Weights of a small transformer language model: width 192, 7.62M parameters.
MLP neurons of a small language model. Each row is named by its layer, matrix (gate and up: input weights) and neuron, and shows model dimensions 64-191. Each number is 500 + 25 x the weight over its row's rms, rounded and kept within 0 to 999. Numbers have three digits each. A neuron's up and down rows have the sign that makes its largest values positive.
After each neuron's rows, "fires on" lists the tokens most often at its 100 highest values on Wikipedia text that the model never trained on; "fires after" lists the tokens most often just before its 100 highest values on Wikipedia text that the model never trained on. A number after a token or word is its count.

L3.gate115:494458513506475514509515511505460496526508490497487461503483491506492520449507472457506518533498491493530495495493528526493490503538473513485494566546473455502429475514505488506543488509476541553461534495487443523576470486508494503483514491460463511490469490511461491500482511493468486540558478562529502533523500484505496499519518512458473486507473492502476476474485521453587488523521
L3.up115:491487523497420492495479520520472511521489479524498484474488505511489497480465505504536494491454527543516483516508528505495497516514531502503472531550492468530449479475502520522526501505508533518485455521515410504474455503532520484525482480467478529495490515497480511515526518518459519495537453532488502512455521522482515511538505517436487508506512490501516473505524515450518508507501
fires on: "ur" 16, "iv" 15, "leg" 11, "th " 9, "k " 8, "est " 6
fires after: "T" 33, "g" 11, "Par" 8, "Col" 7, "L" 7, "in" 6

L3.gate235:506494519509487488517477508493513474496449485487492520466458504499475510494540548481477503503527478460508549516523508523483520483496485494513489480482459497474494453487521484467477510511502499494460451532509494453537471499473517474463507509536536503490518488480555469469480479491487494480456516490526503517515503459519465490494488461533513524506429492499515531474485573456463483501492
L3.up235:478488458502479495500454514526544445524534540472560483468480479482507464464539478475473534511501516444483493493520520490493499496487503522484503496470516502479478503483495508479484459514473520505497528462540461492530510478492507482490515533517493478463523489497523436480477490491497471466515496466507505523522489519513492494488534493471533539550530479523507518489476513511505521527495
fires on: "sid" 15, "al" 14, "ir" 13, "ur" 11, "ay" 9, "our" 5
fires after: "B" 33, "b" 24, "re" 15, "eb" 7, "ew" 4

L3.gate89:516458531507500490552483552491517501515482493515488514496482516482461460485472536480488483470518515442521504501540485501502474535512521505494514496511471477531447476447456534518499529464500501540495467498499484493509501524463499494515462496492509526488488473507505510514537485507485491469507500486483564527466540494543504500503529503530443456553507510481509526505478474473539490510475
L3.up89:513523511485504465503497494498501504504486494507482525519523526493523526510545465499500531445519513486455496487486551477531548474503490466461481472517532467482515438507476522510486536486561496553504508523544506508507523481468498494474548493510498508528499478488489511472502538491523512478506544484479485480517511517518473473509516469500552518488458535508473441545551521490528469506527
fires on: "l" 33, "t" 15, "m" 13, "di" 11, "ri" 5
fires after: "al" 22, "Al" 13, "Is" 10, "el" 9, "sol" 9, "I" 9

L4.gate148:539488483504575500514491534490532442511489504493513474500492558535456505470454507494478527476479482463534496528497489518480465529514539509514452504515529480443556525497542480509500506528463520511516501499497526486513486506518466504510434514486493509487527498468458496479508482492505548542493514480483523497544480446462516497522528439497520482512548489493513490513508523542498492524485
L4.up148:503516477565516541511483500525475503510476502539469469516496478443490471490429493474513505538491502462493483523476492478503524533471502473505467467483512488529531517534490512457508520510510489497531501531492512488483513469504519490484459468499475481511521536481473492500463482493553448495462511533506480529507491540510459536484500478558502512469505508493494478530478506452504532544529
fires on: "ond" 30, "ord" 24, "ad" 13, "al" 9, "ollow" 6
fires after: "Rec" 15, "L" 15, "M" 14, "He" 10, "sec" 8, "N" 7

L3.gate150:512471549471509525525484478475476490533488478537497518458487515535499499483527459503514495536525521522481487532464465459477527537534450450487469481525544513496506482511519503523542466499530477510506536522544487489442490508565456525528499517445511520529470515486554513511505498481518521508507490541490489528508464459507518525542519521475506492499526505500465502511470495538484533547514
L3.up150:454460476512486518509516482478501517495526491448500502490502460476517523545523514495532480527512513547504503487522503523496464511503483505531516496541485497569507492457544514534467542478490483479482514497527510465474465527500511509520524493462510522495539488512505518509464486490533465523512462518528514462440527482499501541522487533492483539484502465467450527503509498499553520446471
fires on: "Arm" 28, "fr" 17, "iv" 11, "arm" 9, "eg" 4, "ra" 4
fires after: "L" 25, "A" 23, "I" 6, "| " 4, "the " 4

L4.gate179:528507509485498494532491482505510480506514487547501480512522545493529526536468501536499469522515501469499501497513524482527508506514516507435525537477483482493498496510508512484507485510525491491513467530509484496444510547491546489456486467513536534491458539501483538526477541493454532528501529525481514506483487510519477489537490476486503498486512479489570529463502557528500509476495
L4.up179:524528493471513473497540508505470487530493525528494511465505559455551448464466507534481526515486469539560484504524529514512490455509520501499549549500500484481519507543491511479490536426505539493452465511518506518532491499514509524464488500525498495517497518448472492520529488522511487520450505478477503512514455492470510504542502463443481497473545484502501506539455508510507511497524
fires on: "m" 15, "ic" 13, "ing " 13, "c" 9, "ue " 7
fires after: "I" 22, "ord" 13, "." 12, "n" 7

L4.gate411:509530478504503516529516507478511531519504506511530447496494512550506519513427490491522534500535489501493491509478514448517472498489520539514470451502525526480524494496484507525487488515510480497513514516444477511474545470495463469504507498492505520499554522449522492502525513515494514489467516488505525495486455441517483538486470546519499492504511488531521506477491457478473486468475
L4.up411:477497474520510494488473463473535514529534520553548554481512484421496519509488503504490552486502500486539456495492509458528449501462480499482521492497539517549494497468477507494505512513503505467510546533526504517499489465493507525534516469536495484527535524471490511464514505492440512472462496503538503476509525489514476535526479515480519517514490513533430476485505520534480502476473
fires on: "c" 44, "ach" 14, "e" 11, "p" 6, "a" 5
fires after: "oun" 21, "for" 17, "am" 7, "att" 6, "grou" 6, "id" 5

L4.gate158:520559526499510505462528495469468520463491475472523522499496473515469502506493468525522508510461519533461463544453485441519528516490468505463505505484517497508475463502524493474469479493505488515512503473472464504478501522492524504514516486473498548476456537492525494502484494500526510491499492499512490502485501449503498525484485513492528520490505516460484523518524533504473501494513
L4.up158:517559503517459486483519517526532511497523464490531500480526490500489545512489472501496471537514510499523474465519536478466469506498464464482518479559488498539503490500523505490514541512480531433527494454453499515458482511516533531454490519499499514482475509508498498499546504530478524517509488515489512497500510475486539557509486503502500529551522502445514527496446553527475547554484
fires on: "v" 29, "b" 21, "g" 13, "ar" 12, "d" 10, "p" 6
fires after: "Ser" 27, "E" 18, "cri" 11, "King" 8, "An" 7

L3.gate161:523499466484505493509500516488545505485513502474518525547519487499485501470507524531508556515524498499511501501461515506527474504504425506533524551482502528517489518498458506501482514515478528500496488458479496473497416500516498556454490480512475511484515500462543519528495509498514533526542558518460487507484540500499485505504506548512504480485459568461496503520482480465513474537518
L3.up161:519511483512535520530525503477476521469516510486496558529516518503537468503509528502483534490484519503475532473492471485536500519489531516482515525496478490500462507480469549525491541479524523469481487502464511520540429489517533500479521471476517466458546502511462514499467481490471495535471444497497521521491500498459490537468514482480518509518493511541477541510489497482499477479490
fires on: "ill" 19, "ell" 18, "old" 12, "duc" 12, "ack" 7, "il" 6
fires after: "h" 19, "ro" 15, "H" 8, "k" 8, "al" 7, "l" 6

L4.gate58:447495513518511529502490472481477486519542472536472511498511513522449530469502481511547527513535456489533520486514491458481522491504551499467472478490526546496497480488494535463585515505485529479483524544511474465496536510458514503488527476535494485478495514495515534513488485485542504479453519510483520492537508491527499483519485475458576468518483489492480491485491497462452494525504
L4.up58:477498508472504550450495510548497512524487464502514473498519538493453466482470423501517465494464501510478514513489468465522440455480476467465454494504539503503507477500506509521519482542465515511484496519478487505499508507501510501504469521532528499478510514463530535511472485509497548496487504518459528537511535533523458475545443490465478473487515476507496492476512490454517514497513
fires on: "ac" 29, "l" 21, "ak" 16, "un" 6, "ex" 6, "e " 4
fires after: "t" 31, "At" 15, "R" 11, "re" 10

L3.gate436:495512483466512510543495477462502493510545492515465522502474520491483515491478465499490527482523539496490489552481507534485483509465500445431540485524553480498473520521471490509509456445496521525500498560509477502505489530502502523500469437497489452479476480490490500491490513473483513537505514543476561466549456448475509496540488512496511517498491449466477448482529511494519508510511
L3.up436:487502507495510520510519529472476523537491474483480463531494508500542501479475539505548500498488513527524458508520585487507526516535472514469487482535509506523494519528464525532501491544465504508505516501478483474486476481470529483517509496494491498505493483487499452513472491495447539518509518502521535510495488511526490502510435522508477486485488454484482450554505524484565523506547
fires on: "ig" 20, "ou" 18, "leg" 16, "ur" 16, "un" 10, "med" 5
fires after: "L" 39, "T" 24, "Col" 9, "t" 6, "col" 5, "The " 4

L4.gate263:514540525516476528511503470514470531520485548463482498485513493472480525476496497455507564480536532534519515507481517525496465510464527495509449488505520559465482489464511486476534520461510536501519499490480501538532509438420491493454504500511476526537499551496484506521497505560501491541516510514497504548505516496484454507505521509488492505473537471502494481537548525503499483486521
L4.up263:551480460470500499517506504455540535483480462456482486503491493530501484517473507474532488474507539517571478512471503504513517490467463470504446540523490510484530501516496514511495505461505488527554468501557522449502508537464493504512477460452467502501479528509499508513431508543497526498495508481508475505516479496493477461525513495478484523492498484499496477534456522500554523506535
fires on: "s" 28, "ut" 18, "istr" 16, "ber" 12, "vis" 6, "n" 6
fires after: "min" 17, "res" 15, "stit" 8, "Min" 7, "li" 7

L4.gate87:502486559460474497484537507483531490533491477536493403503516523509466433466507494536482527499541495493508546462506513528493492517501476489477499487488543525530484515547499531535503485478549527495515532518517495537495488518503496490517473484478520479509501483488467486549512526470495513483500523485501476505495542526521486490527492502479464520489466486501496488533526510504535467475502
L4.up87:549506507463489449530512525517512481501489472464477469509484468515475489491478506506473467472502506501502473502491501459463478524541513489504479535500490510505522449462491520451482525517492489528514467496524493517526519508524512508536531487502474500493458485479481495488469516515477525495523474499471480515518456490501522496496435489537464486469513455488533499480493487501502515515453
fires on: "un" 47, "d" 16, "in" 10, "il" 10, "inc" 8
fires after: "M" 17, "comm" 16, "Comm" 15, "pr" 11, "ri" 7

L8.gate259:557466491507526521473513539500533504526525484494474479537495487464534502491556524464507502447487508496469461478511496447502490469498463520484514498490490495529518501514482543497511509517445518502530499468496485475540500515500509491506503482528519493507588467501491479471490477517481492540463544477483461494501513501493504495504498487526514476494454472484495480472497515550526508521492
L8.up259:550493474464533512463534512520557516499516496518482495547484518497470467528546541507485474520511521501507556518524485525489512506520475516480525458496552493515496526506534508490541500552499471527456453529477487491522529528528477498508505493471526510549536515495524514432534484498502461520469519476500478486514509497523490472460534526477510495481503492521499531497464491499483515530520
fires on: "i" 21, "ari" 15, "ot" 14, "ic" 13, "g" 6, "u" 4
fires after: "v" 37, "V" 25, "ev" 8, "ir" 6, "om" 4

L5.gate493:485521473539472519511492462520456515517529489477517518522486467515492513497502468476536474482469500503481492490470508540497501549476520521511488477551513477502483513510513502525485513459496509478517460478447481492488525465540498478556507479498502551521523532489480552492477497511495503541537508515478503517458516470489456510492482516465498487533545475425493511456528525483495533518527
L5.up493:532525538496488520496469533541558497518532512498547476485477470496456528493465474486486538530517532477480504498484496511511505486526465524470482505535530470488483478498468552517466517506491514473490480497527453500520539553534504476512520464491513524456485511533525545496481487479527498492510506494464524512541470443466483477501458509482533513526534509510524529474456530507518523516505
fires on: "e" 16, "Se" 16, "y" 10, "own" 10, "ow" 9, "ri" 8
fires after: "d" 25, "J" 20, "R" 13, "G" 8, "D" 7, "==" 5

L4.gate175:477499489495473526449527495502501502543545461458484496518522549520522492484493486528488480486533479469518446501473493496546512487522490505463518523498496510525546540482479533463471472529492457492480535485511510465483513493541486524497487509475471522482540487479523534515495504554495497507543501493505491494528476496510539503551520485508548514496521458474503509433526528522525494478493
L4.up175:483494534485474544472532521509508480480472504546469507502495529499515488519512498491486472486529518520515492514479475546516527497462490507463490490465500509512522466493503516484506471543424466517429465516489500485505504469538566505502490497486500530517505499484538492462507507553515502414507494536479553491525516483451499471491509498481533475506518492498532524461511522573527490494491
fires on: "ic" 19, "anc" 18, "ot" 12, "was " 12, "as " 8, "il " 7
fires after: "v" 25, "V" 20, "ed " 7, "iv" 6, "He " 6, "- " 5

L4.gate119:488531482480468468519484490475454460511493475506493424478502496508511507455482482536518537484523487558504455532470515480492459509518471482536516452493496518478495456465471541501532523525502520485509495514566456469498520484450528463501498505540479509507552514527453484521486471490467488487494505531513495554506539492474467483474498492490517485526533466489450482496502498478491475488466
L4.up119:467481479549514513472495503495513478485445495568489520535505511501465524486525483514487544466480496514506540488539539466510450544532498508456524569475547480480483494502478524518487512510509467470525484480506493508489537476520549500515485546518518514503501470462495482489519536508510500510534525537494452517535502466473505494489504535504502521478497480531479474440526565534514486520490
fires on: "ision " 22, "e" 21, "ing" 12, "p" 9
fires after: "ev" 22, "T" 11, "t" 11, "id" 8, "oun" 7, "ot" 6

L5.gate416:504532487493504518502496544476509465481467499529526492479532529542488516522495519513512460537476500516479449491508499521461471475530487504503488508486497494474475470483503464503458484497512525500498505483479510484487515503492533499496538501522506480500509514504508497536452543542501497517468424493489510439506468548458517561507532523510496446522500496491509469480477480528498523504524
L5.up416:507497484545525496534489540502505571491471500485498502514481483581493467504511479464470500526509499488518475515442512502491504536505521487526496483555474512462523504481527501488507502533518528501550514510488520496500492447512511522470463494524457494556488514498517516564524509483466523464502542541504455558475509489463515508505476538495524505521501501526493503528494518536481515489474
fires on: "vid" 16, "fic" 10, "p" 10, "g" 8, "b" 8, "op" 7
fires after: "di" 18, "si" 13, "ti" 8, "l" 6, "L" 6, "le" 6

L5.gate53:488470529506500487512531499473451480545523572465491483514540506491481534515466478487511525465515485515533479481496505474465434468497501521506509507499478500516490471541491483455513500473477527490477443527498507485463480484482503489496510500527501518525484493507529540504476498506523474482525499496526505530520468494538473517494531484498484487471506504473501450503489520526531533475536
L5.up53:536475486500483494476498481517485526504434507494491503493452439476511491509434522547530495518505504503526492536497523501503480468489490503517515536488523494497497482534501509507495534519526481481516531468498517480480456523476483480478491527490495503457498487546476483496522454511550510506499507494531507492497461507518486512490532472511515462516562486525441529489519522527488506490481
fires on: "c" 19, "us" 16, "g" 11, "e" 8, "ic" 7, "arm" 6
fires after: "er" 23, "b" 11, "un" 10, "ch" 5, "a" 5, "ener" 5

L3.gate67:483500508489501458521440510493497505496542536496529468476446500503486495514514474554510505460532481456485505488473504514475558554519503495460450536506534480501465442509521497505495509520531512515501512547497498515459463488494473478500529508525537546478529523489510495530527512520476473482482490467471507500454536505491482476498465527533499509480496490525488470493523483509476505483553
L3.up67:512486529522496465500455499532440479468505460560460466521538485539486489479495521516519472470479516543472507471461473517510495474485497497499511492480492507524536481502498486508487531470511464474431473440522492499515491507505467529461536547465474475518475525515498513451483430497518523506485519511533544519518494499534506498518489497498509471497522442475498467542500541491490488464506
fires on: "ri" 49, "ir" 13, "it" 8, "li" 7
fires after: "F" 28, "f" 14, "d" 13, "A" 9, "Ed" 6, "ab" 5

L3.gate331:514509489539542468517493471468479458460463488497528473511509530483514502496498499497483450526498548460527484471461517515503500521550492478483527502443571481459520510491458509500502521507477529547528511486487475539491551549518502523502475447528498484484479508489521495490494478460468480506488492516512453492456507491528539538506493480521533512503474525468503449501487476507511482496472
L3.up331:499530516516480526521454455513467532485515517505508501472451530492467506511481529483456530499482506531466487545453516515507484505479481522533498514468559497494489500496462546490536543479482513528489503508466470530505512497480538488493479511484479480491498495511517521544524486504497526486496494494531512509509534486521478540512472510460518524517484467539505506528501484547535492445518
fires on: "or " 18, "all" 14, "as" 13, "ol" 13, "F " 8, "x" 6
fires after: "H" 19, "h" 12, "ab" 10, "u" 8, "M" 7, "L" 6

L4.gate181:502502477522514491489502466512499477484508523523490456465544503503494489482559508538466540480534506478521490483500479521484485534450497498470474468533529488479495488508544509460467515522493499471534498479521488495519499503520503561515521528513500517545514501497528534491517515510508489525487502466503467488480518443491463507558494499450513561472518507489505528447522492502482519494473
L4.up181:493471518498513523459477490467472519507520460517493481508490464508450465495516532503491513468527491515515515491504528495438493506502472528508475489512522476518492486528497509499505502546475518491467496543463479483540481517481530500480499500511492472463477512513478519496493533526529460502516476508504551481539433486425484503546501501459518575530500498539543472504527493497524544500512
fires on: "ow" 12, "Be" 12, "illi" 10, "air" 9, "bl" 7, "aug" 7
fires after: "f" 13, "d" 10, "R" 9, "F" 8, "J" 7, "b" 7

L5.gate304:494552513472481523495473523501498508481486479543475546505489506490508475551473515502482490516501505469472487475560501472526494538508506467469465521497528495445506480472488501534449479467510498520504538498514537493496496496461495493461535494500536540495515500445480480496473489483473496506526480543542504501519512500487550491482535521470531508514512513504455527472499504526562531542477
L5.up304:470556494517492469489555487511497517489488482493516489556462485538594499489444481469526488512493521494483477527502499472489517521498529464484494498539500547488499551503524471510468514519510504535535505518504496469490555476479504531486438483497512468492519511500463494460492474470526512554535475489472494558493475516511482497483470484522497488485509539480456445481513501549490495488474
fires on: "d" 22, "ab" 19, "un" 13, "bu" 10, "ob" 8, "b" 7
fires after: "l" 20, "L" 17, "ro" 14, "ri" 13, "a" 10, "le" 9

L8.gate146:502490480449496540451505491516530471532558503516486494465525478509515489472479462520447516454488531501516520512554487452469495529512483539464537481453519478503510517482479488531472455502480476570468513516533526497510483460492467506517528482445545468503485509542506478483519496511520478476499485497523485475522502499512492474473521471523502449498475485472528473490498483506559520491525
L8.up146:499506517499512518490539465484489515485522526507512521516484506494501482513547508452513512448488543503444554530504531501523504525506488506500542485557517524568518465488523496494535484493490469496512470487520525473489436505531480529501519492499558516531547515515510470500477519505522509518482490474467452473519502506509513534536488514508528478483492516522560490492488507477510471518459
fires on: "i" 29, "u" 11, "ew" 10, "id" 9, "ari" 8, "/ " 8
fires after: "vi" 10, "bel" 10, "per" 8, "v" 8, " " 8, "a" 8

L7.gate35:473524491465492546472472542503502500518524535463474503501492498497509552481440496509485526470493484491544485485493504490473519517472462514535496467471547516498502479493512473493481499513481460518504485490475478519503503545527480515522471524492516518512504489480513522502442477488503511495546465480467448427523464468493500515499529480516494518513512442495518487488526454544508540506473
L7.up35:470492480493523533509511498502515570542480483496514462487524531510562476453445511489523515500493476494498508521484547488495522518502526499508533487543501512464513469534470464504495553486480484467516483483482490486482506503527493495532454473498467505506479501482488491471470499446530488530552466459493486489517511459497507518505505520515518551483501471479506542521527537527530478521437
fires on: "ew" 36, "il" 23, "ollow" 7
fires after: "F" 31, "N" 21, "n" 17

L5.gate356:507508508482506525525496473465464464482443464518486478511483521494476522514520513488514531489481453513447461543501523509442524483494479521474511510480519567511466517465519482479479513526489483486476525483521495508484515499422528467469505525498495521490501496492521514469507512510490533486541535502498499502483489514488504498441510476492536499520522498558480560515501459504541474483480
L5.up356:524460531446474483495488473486520447450448507476487499467532527492436514516512501525518546489506496494500457489524524480516515450489502538497491523551470483468511503497493468525483501517498491519561480522490541508438490486489500510498495501508532504513536528466461538479508465527494505495478546508479513509518458471470462514492483497513497486484504525481531440448507516514508479516486
fires on: "ad " 13, "an" 13, "ut" 9, "ank" 9, "op " 7
fires after: "le" 14, "e" 11, "b" 8, "T" 7, "et" 6, "W" 5

L3.gate466:472460522484504528510479526500508515446533478514546518455506538511487452452523472485497480500495512495541495526503528460505500520530560453489518493508499499472483465476485494547467495510477487487526482475498518508482523516500476499522470506487503527461508519469506502482499498481486547537476492495511470559518492503492520528482531519501493460508466464500481514483430501485509544551499
L3.up466:488524490503531488489510508546483481510502495494555478506504477498458473474483498487541464470488487489509496502456512513468483545499510500537486492485498532474530509462496468526513470517484504491490549492541495524510482497516464516551507502471486528507530501461545502529550533522504478495511500524512481509511507528513557537476501462499535485526487455499523512501471539480475463557527
fires on: "ear" 37, "al" 14, "iv" 10, "ob" 9, "sig" 6, "ar" 6
fires after: "le" 13, "g" 12, "He" 11, "res" 8, "s" 6

L8.gate375:508442497508472531518491510489441533522503535513521508472500491492496495477446510493484498492473449517477460494505486517470500477541528499509517516489495503473532456522526544498504507526506461510471512513458504499468513510495496522522497490492570520509526517511484488524467551528525485536491521540518517501516477519458515457491479498474536507492499491557498496473481444516511511488511
L8.up375:438463511494493517546536520495488524507484503503520496536503508500525492493503517509548505494505482492492501492508493554490457540483511488554491490524517512513468487543498513500461525540491521476516501495478508466436525489465509493546471477489490492502517534500522445530512460520519510547450463513535463500509473522475468469505465543503470493543438530546489489476559475496558492523510
fires on: "ear" 25, "ap" 13, "ur" 11, "ul" 7, "ust" 7, "ebr" 6
fires after: "H" 16, "Ch" 12, "h" 10, "f" 9, "Y" 8, "cl" 6

L5.gate189:474492482524501474500498467497509537530473528462500497555471531500505512485497477518499511525497531459489449508481477507467523526487495499529518465500485532489549554486507454515521503500526477529451525478517518476516467530541477503507484490479509488514514473482538480520499539512507551556489508447489491447480504500497469489448538456478496522520520538512470515510480482472509481534511
L5.up189:513506508476525468544528515501521476516506507496487508471486481540553502494518491474494446499481520577463517442523457509487477535453523494506514471503488531464487514498485500485500458512512470475501475488518509490477546507554496523523536460535482531485454488509480528525477521510508487509519538530518492491512474515517518503516503484518545540500506521460501436529492497511496549488515
fires on: "Se" 19, "os" 16, "ich" 16, "om" 14, "iv" 13, "ain" 5
fires after: "R" 71, "(" 4

L3.gate449:489506462535474508493486481479500499512519499518508450514469511484496518496502493527506462491520486550466535533482500489500519545485489513509517511559488475418517476505488502474481494475475539477494543492468488524474523507515556528481491466480550502541515515517491414504540479506507530447482536485510517482477491517538491510467538526524518480493492498503516505502499466515499468534536
L3.up449:528519497497507523458492510520480479464483512507547485492496499494526419497540537511526515498515559488538431486542555528512485502496500476498467525545532474455488492450477490507502487482538536489447490483521487494491489515509491507516497529522495515460505487509511519482436484514473500493523512509531509458522515489528495522510482469481521476491535496500512505513469477499503504467522
fires on: "uc" 26, "ut" 23, "en" 14, "av" 8, "id" 5
fires after: "e" 17, "re" 13, "he" 12, "a" 10, "L" 9, "He" 9

L4.gate409:530499497495479521497507491459498462491498503522461472471480480548484520480513504509515539484501491493485469493471467481466536516508556553503477545453502486534540508481540491515512525527501491525518508482529512557525529499519487496484463517486527470567524473505489550506486485492484525492493446466446518539538475507484520489475530489449473503484492508509475497460517540497544530498497
L4.up409:450509463506482528494471501487444496479534519508522483537481465483484474551529490509497467513507535491542473483494507504461482479551514476498539533474521527517540466498509496509513528513513491551475521485501511520561520506508515492531504520495487491518516518546509458508470467499527510521465484515482506479550457527494464553491504496463497459542476471460488524493450477471522504501483
fires on: "id" 23, "ad" 21, "un" 14, "ul" 12, "ut" 12, "ill" 5
fires after: "M" 43, "m" 32, "O" 9

L8.gate483:517518459501496538489487507486515495473510510485490467492523513499503516472494527457512539515493542498484470505508487502479501523511478457509448502502521469486521492494474482537492484535500499496448515487513505534482567441492492522480500511507473476500519521507503565517523535476530510523499458521505442478480524451509482521509495490492502492461504501485473511530524452543512450495513
L8.up483:523492493465511492475504542452471542489534525517564488516507489535482537502525499494512512449481481461469517490514482508529489506532476474451527487505505492526531501486483482542517546473509463493508553519533480525499500476517524498471479534518526508486470500518498507463537523509517509497470466510524512490512487537485540508485481512535477517499485485556542458515484505514479496537523
fires on: "a" 54, "us" 14, "as" 7, "st" 6, "g" 6
fires after: "b" 16, "de" 15, "c" 15, "l" 11, "cl" 10, "f" 7

L3.gate340:501457538533528475531505477498481482493448473500501499522516490477434497462499535488487451526545446473488476466487494496521508507521523513472496477499518493504477495481489505489503502524530486506499510496511485498519476496475498467491518481554482513516488472490496516465499471491491485476549421486490512497475520501507476494479531506462507472488511492471482498503499512459484479481476
L3.up340:437495485521475490474446491515498476489441547515479470480535530428507541462436460498490537512529479483493502513525527491498493540493519476504481490527514471480495474496510527500492525502462505509490484488484466532508496468484528481519475474543533518492483513531507453484511527501523530513493507495463486445465486490468487503503495501511468449495459470504491455469482476518465505484482
fires on: "ak" 16, "k" 11, "av" 11, "ar" 10, "occ" 9, "omin" 9
fires after: "St" 19, "T" 14, "st" 9, "il" 6, "D" 6, "d" 5

L3.gate344:504556492523472476510505438511550458474498563484487490531504523441482509491534489531470525517448511496469466522484491482517489487518504495531524529502481456453525539545468462491536481514484483499495538480492487513476483534497507461492476471475491480502497521533480497493497506502452491522486506489524490497544507491488510525503490470513483544486474519508478506512493501517442493537461
L3.up344:507524483502499496523527541522527460519522543480467492514448510511509518418484539555513517501472504467479541467497530495511497516534492474539497501514465482508475536508532463486494495476500546497523492496527488493528537480464531505523535458515494487502473473488483514505503468481500507506526511523521518475500505526510529535524529492482503510485501495485428512490515495446506535482476
fires on: "ar" 22, "ow" 19, "os" 13, "om" 12, "op" 7
fires after: "sh" 29, "w" 24, "Sh" 18, "dr" 7, "h" 5

L5.gate283:493491492521495508501533483475497475521481513499544493523493502517492465534544478479537514473485522541469535527522477510512523481495513504491508487493541520497535478450432532451496517439441518537537527487469512500496514506453572507502521493451514499537509501540528493516511480551481473492501498473493498505543499514494506494503531498530496503484553496491532492504509466495508539526519
L5.up283:504486497448523531499477472473503514510448477576485516486520494549474443494533534462474502466524506516500485525526478482548497478480543479512497499476504534462519546523502487472451529529470508508505533495474507488517480496472477505517503481515484490481497477523494443484489498537505482460524498496515479520503445488554494469463491466505488514492497476463515475526470498471509523504488
fires on: "le" 25, "ad" 14, "uc" 9, "et" 7, "ab" 5
fires after: "comp" 21, "he" 13, "re" 12, "e" 8, "oll" 7, "tr" 6

L4.gate318:477469533493459491527515475520477545483482505507479468502506506525485533514487462502493526526479461509491509472464493494485488507474529506500529519505461523517489554456494476499489479561531541517526536506455489527493468550535500512530525508497436492471494492503507520453517516457525511535514542499502506545555512527501484486490528489519509454559512500511540490484529550523533500505452
L4.up318:499492480514509487512492502507483490513516478491438527488445516484496489503518536512511483475468516496480488489471507530469477476451539537452496508491518473526517476522457522497507499521502478541477537506503486479525506530498496471527488452460514511513476491482525487525507491528527517474474478467491435498524461489456485504518486544495504491477491492501547502522494480473489519506473
fires on: "ac" 30, "od" 14, "inn" 13, "anc" 7, "ach" 6, ". " 6
fires after: "M" 42, "pr" 11, "V" 7, "m" 6, "w" 6

L4.gate337:484486502504512511486493502509506465547449496515532494513581502476485557559470474501527486486516498492452454485508494542521530447489492530520511511480522503513479503502482514504537508530501519504518490496516483503519524520483503483507499490491483510513511499473519504476481427505482483501545482468527514499517517526518498529467453512499512486496524539480475524494502555517524499511522
L4.up337:510481514531494550507475516533510540508480489480511518502526485508540491473528562510504503510476498501486515485515470515478519492563508491530500527476496481519485482484438533446521496514499465504514482463521548511497525472519509494508512544515517520535488505510473484526517501529476497467517496507516524536467493494552505488394476503473542522480499503479462470483476472551534513496484
fires on: "over" 21, "ph" 20, "p" 11, "re" 7, "of " 6, "m" 6
fires after: "C" 12, "c" 10, "el" 9, "op" 8, "ro" 6, "li" 6

L5.gate259:446547492512514482523498496494487514542557518512469450494472489491528521505503526549504556527487474531508458468497506505494517483499506466528529468530572503496515477521482498510502467491508488537461468467536519520533501479512486499441522528541534529479502540514479496468537486507505492484537522466486485508522520462479450513433485522537505497499507489526518489478515524503510507531505
L5.up259:501512502504489531465513525561466536514503489548459475499475484552513508463519540506481474527515544476494507472533480536545476525498528477510519480526500540505510496529469471482519495484499528495500433521554526513525476542481454527495532502527534494522493522487476485532546496463519538525498524466516473522515553534507539485489442509553514508488536476487496512471490516489490541495517
fires on: "ri" 26, "ak" 19, "u" 15, "ain" 11, "ch" 9
fires after: "m" 26, "F" 11, "f" 11, "A" 7

L4.gate510:501502494474532496500492466472491494491494485484546496513474497544505530550472506486522533495475506513507495529445499481523479522456489499491503517494532521463503528469558487525508457469500463546468532510487504477461469461527559529488540489514496487480479470514473515540490453526509504520531462527502497493480496495505502486494528498513479519517556509554511482484532486505535534497486
L4.up510:501511501558467506502517515475499504519509533540508542462516490508547504552511493507517453536469472457479478510531495512536520512472506523448516528463514508528480532495464484489465481490512491528491528506520509487485482519463513521479508462530530493536489480443485477525496519525479546508534507490479497498497478531523488510523518480484534506503441494488515492484490496468471479512496
fires on: "erson" 20, "g" 15, "ian" 13, "ong" 10, "r" 7
fires after: "p" 18, "A" 10, "I" 9, "s" 8, "ent" 6, "P" 6

L4.gate384:461489517525506516530503509511474529483506484476510551478496528497447519534477502487481513498531495515492502462535482509504485502524494523490453471503498502540504444515483532549498504517522504503462495531446461515453558489509518510489498494527458504516536518474473539470529511449508525536499501472541501558499511513466499517529488494500520536491495524515512491490479431515532533503529
L4.up384:475485500520523544451529533475508568470505513493556516537510481488507547516508501513475451544479509500511493484482476512521513532509483516454480474519525478540456493495499521550478538495443494507452531506510506519489478533519504483468506513509500540505486494521507470529522503505477453504509504496514464514489506444490508513515513529528484542515525502485497502483483477516497505521513
fires on: "iv" 22, "dec" 10, "sp" 9, "g" 8, "th" 8
fires after: "D" 24, "ar" 10, "Ar" 8, "Fran" 8, "E" 8, "ran" 6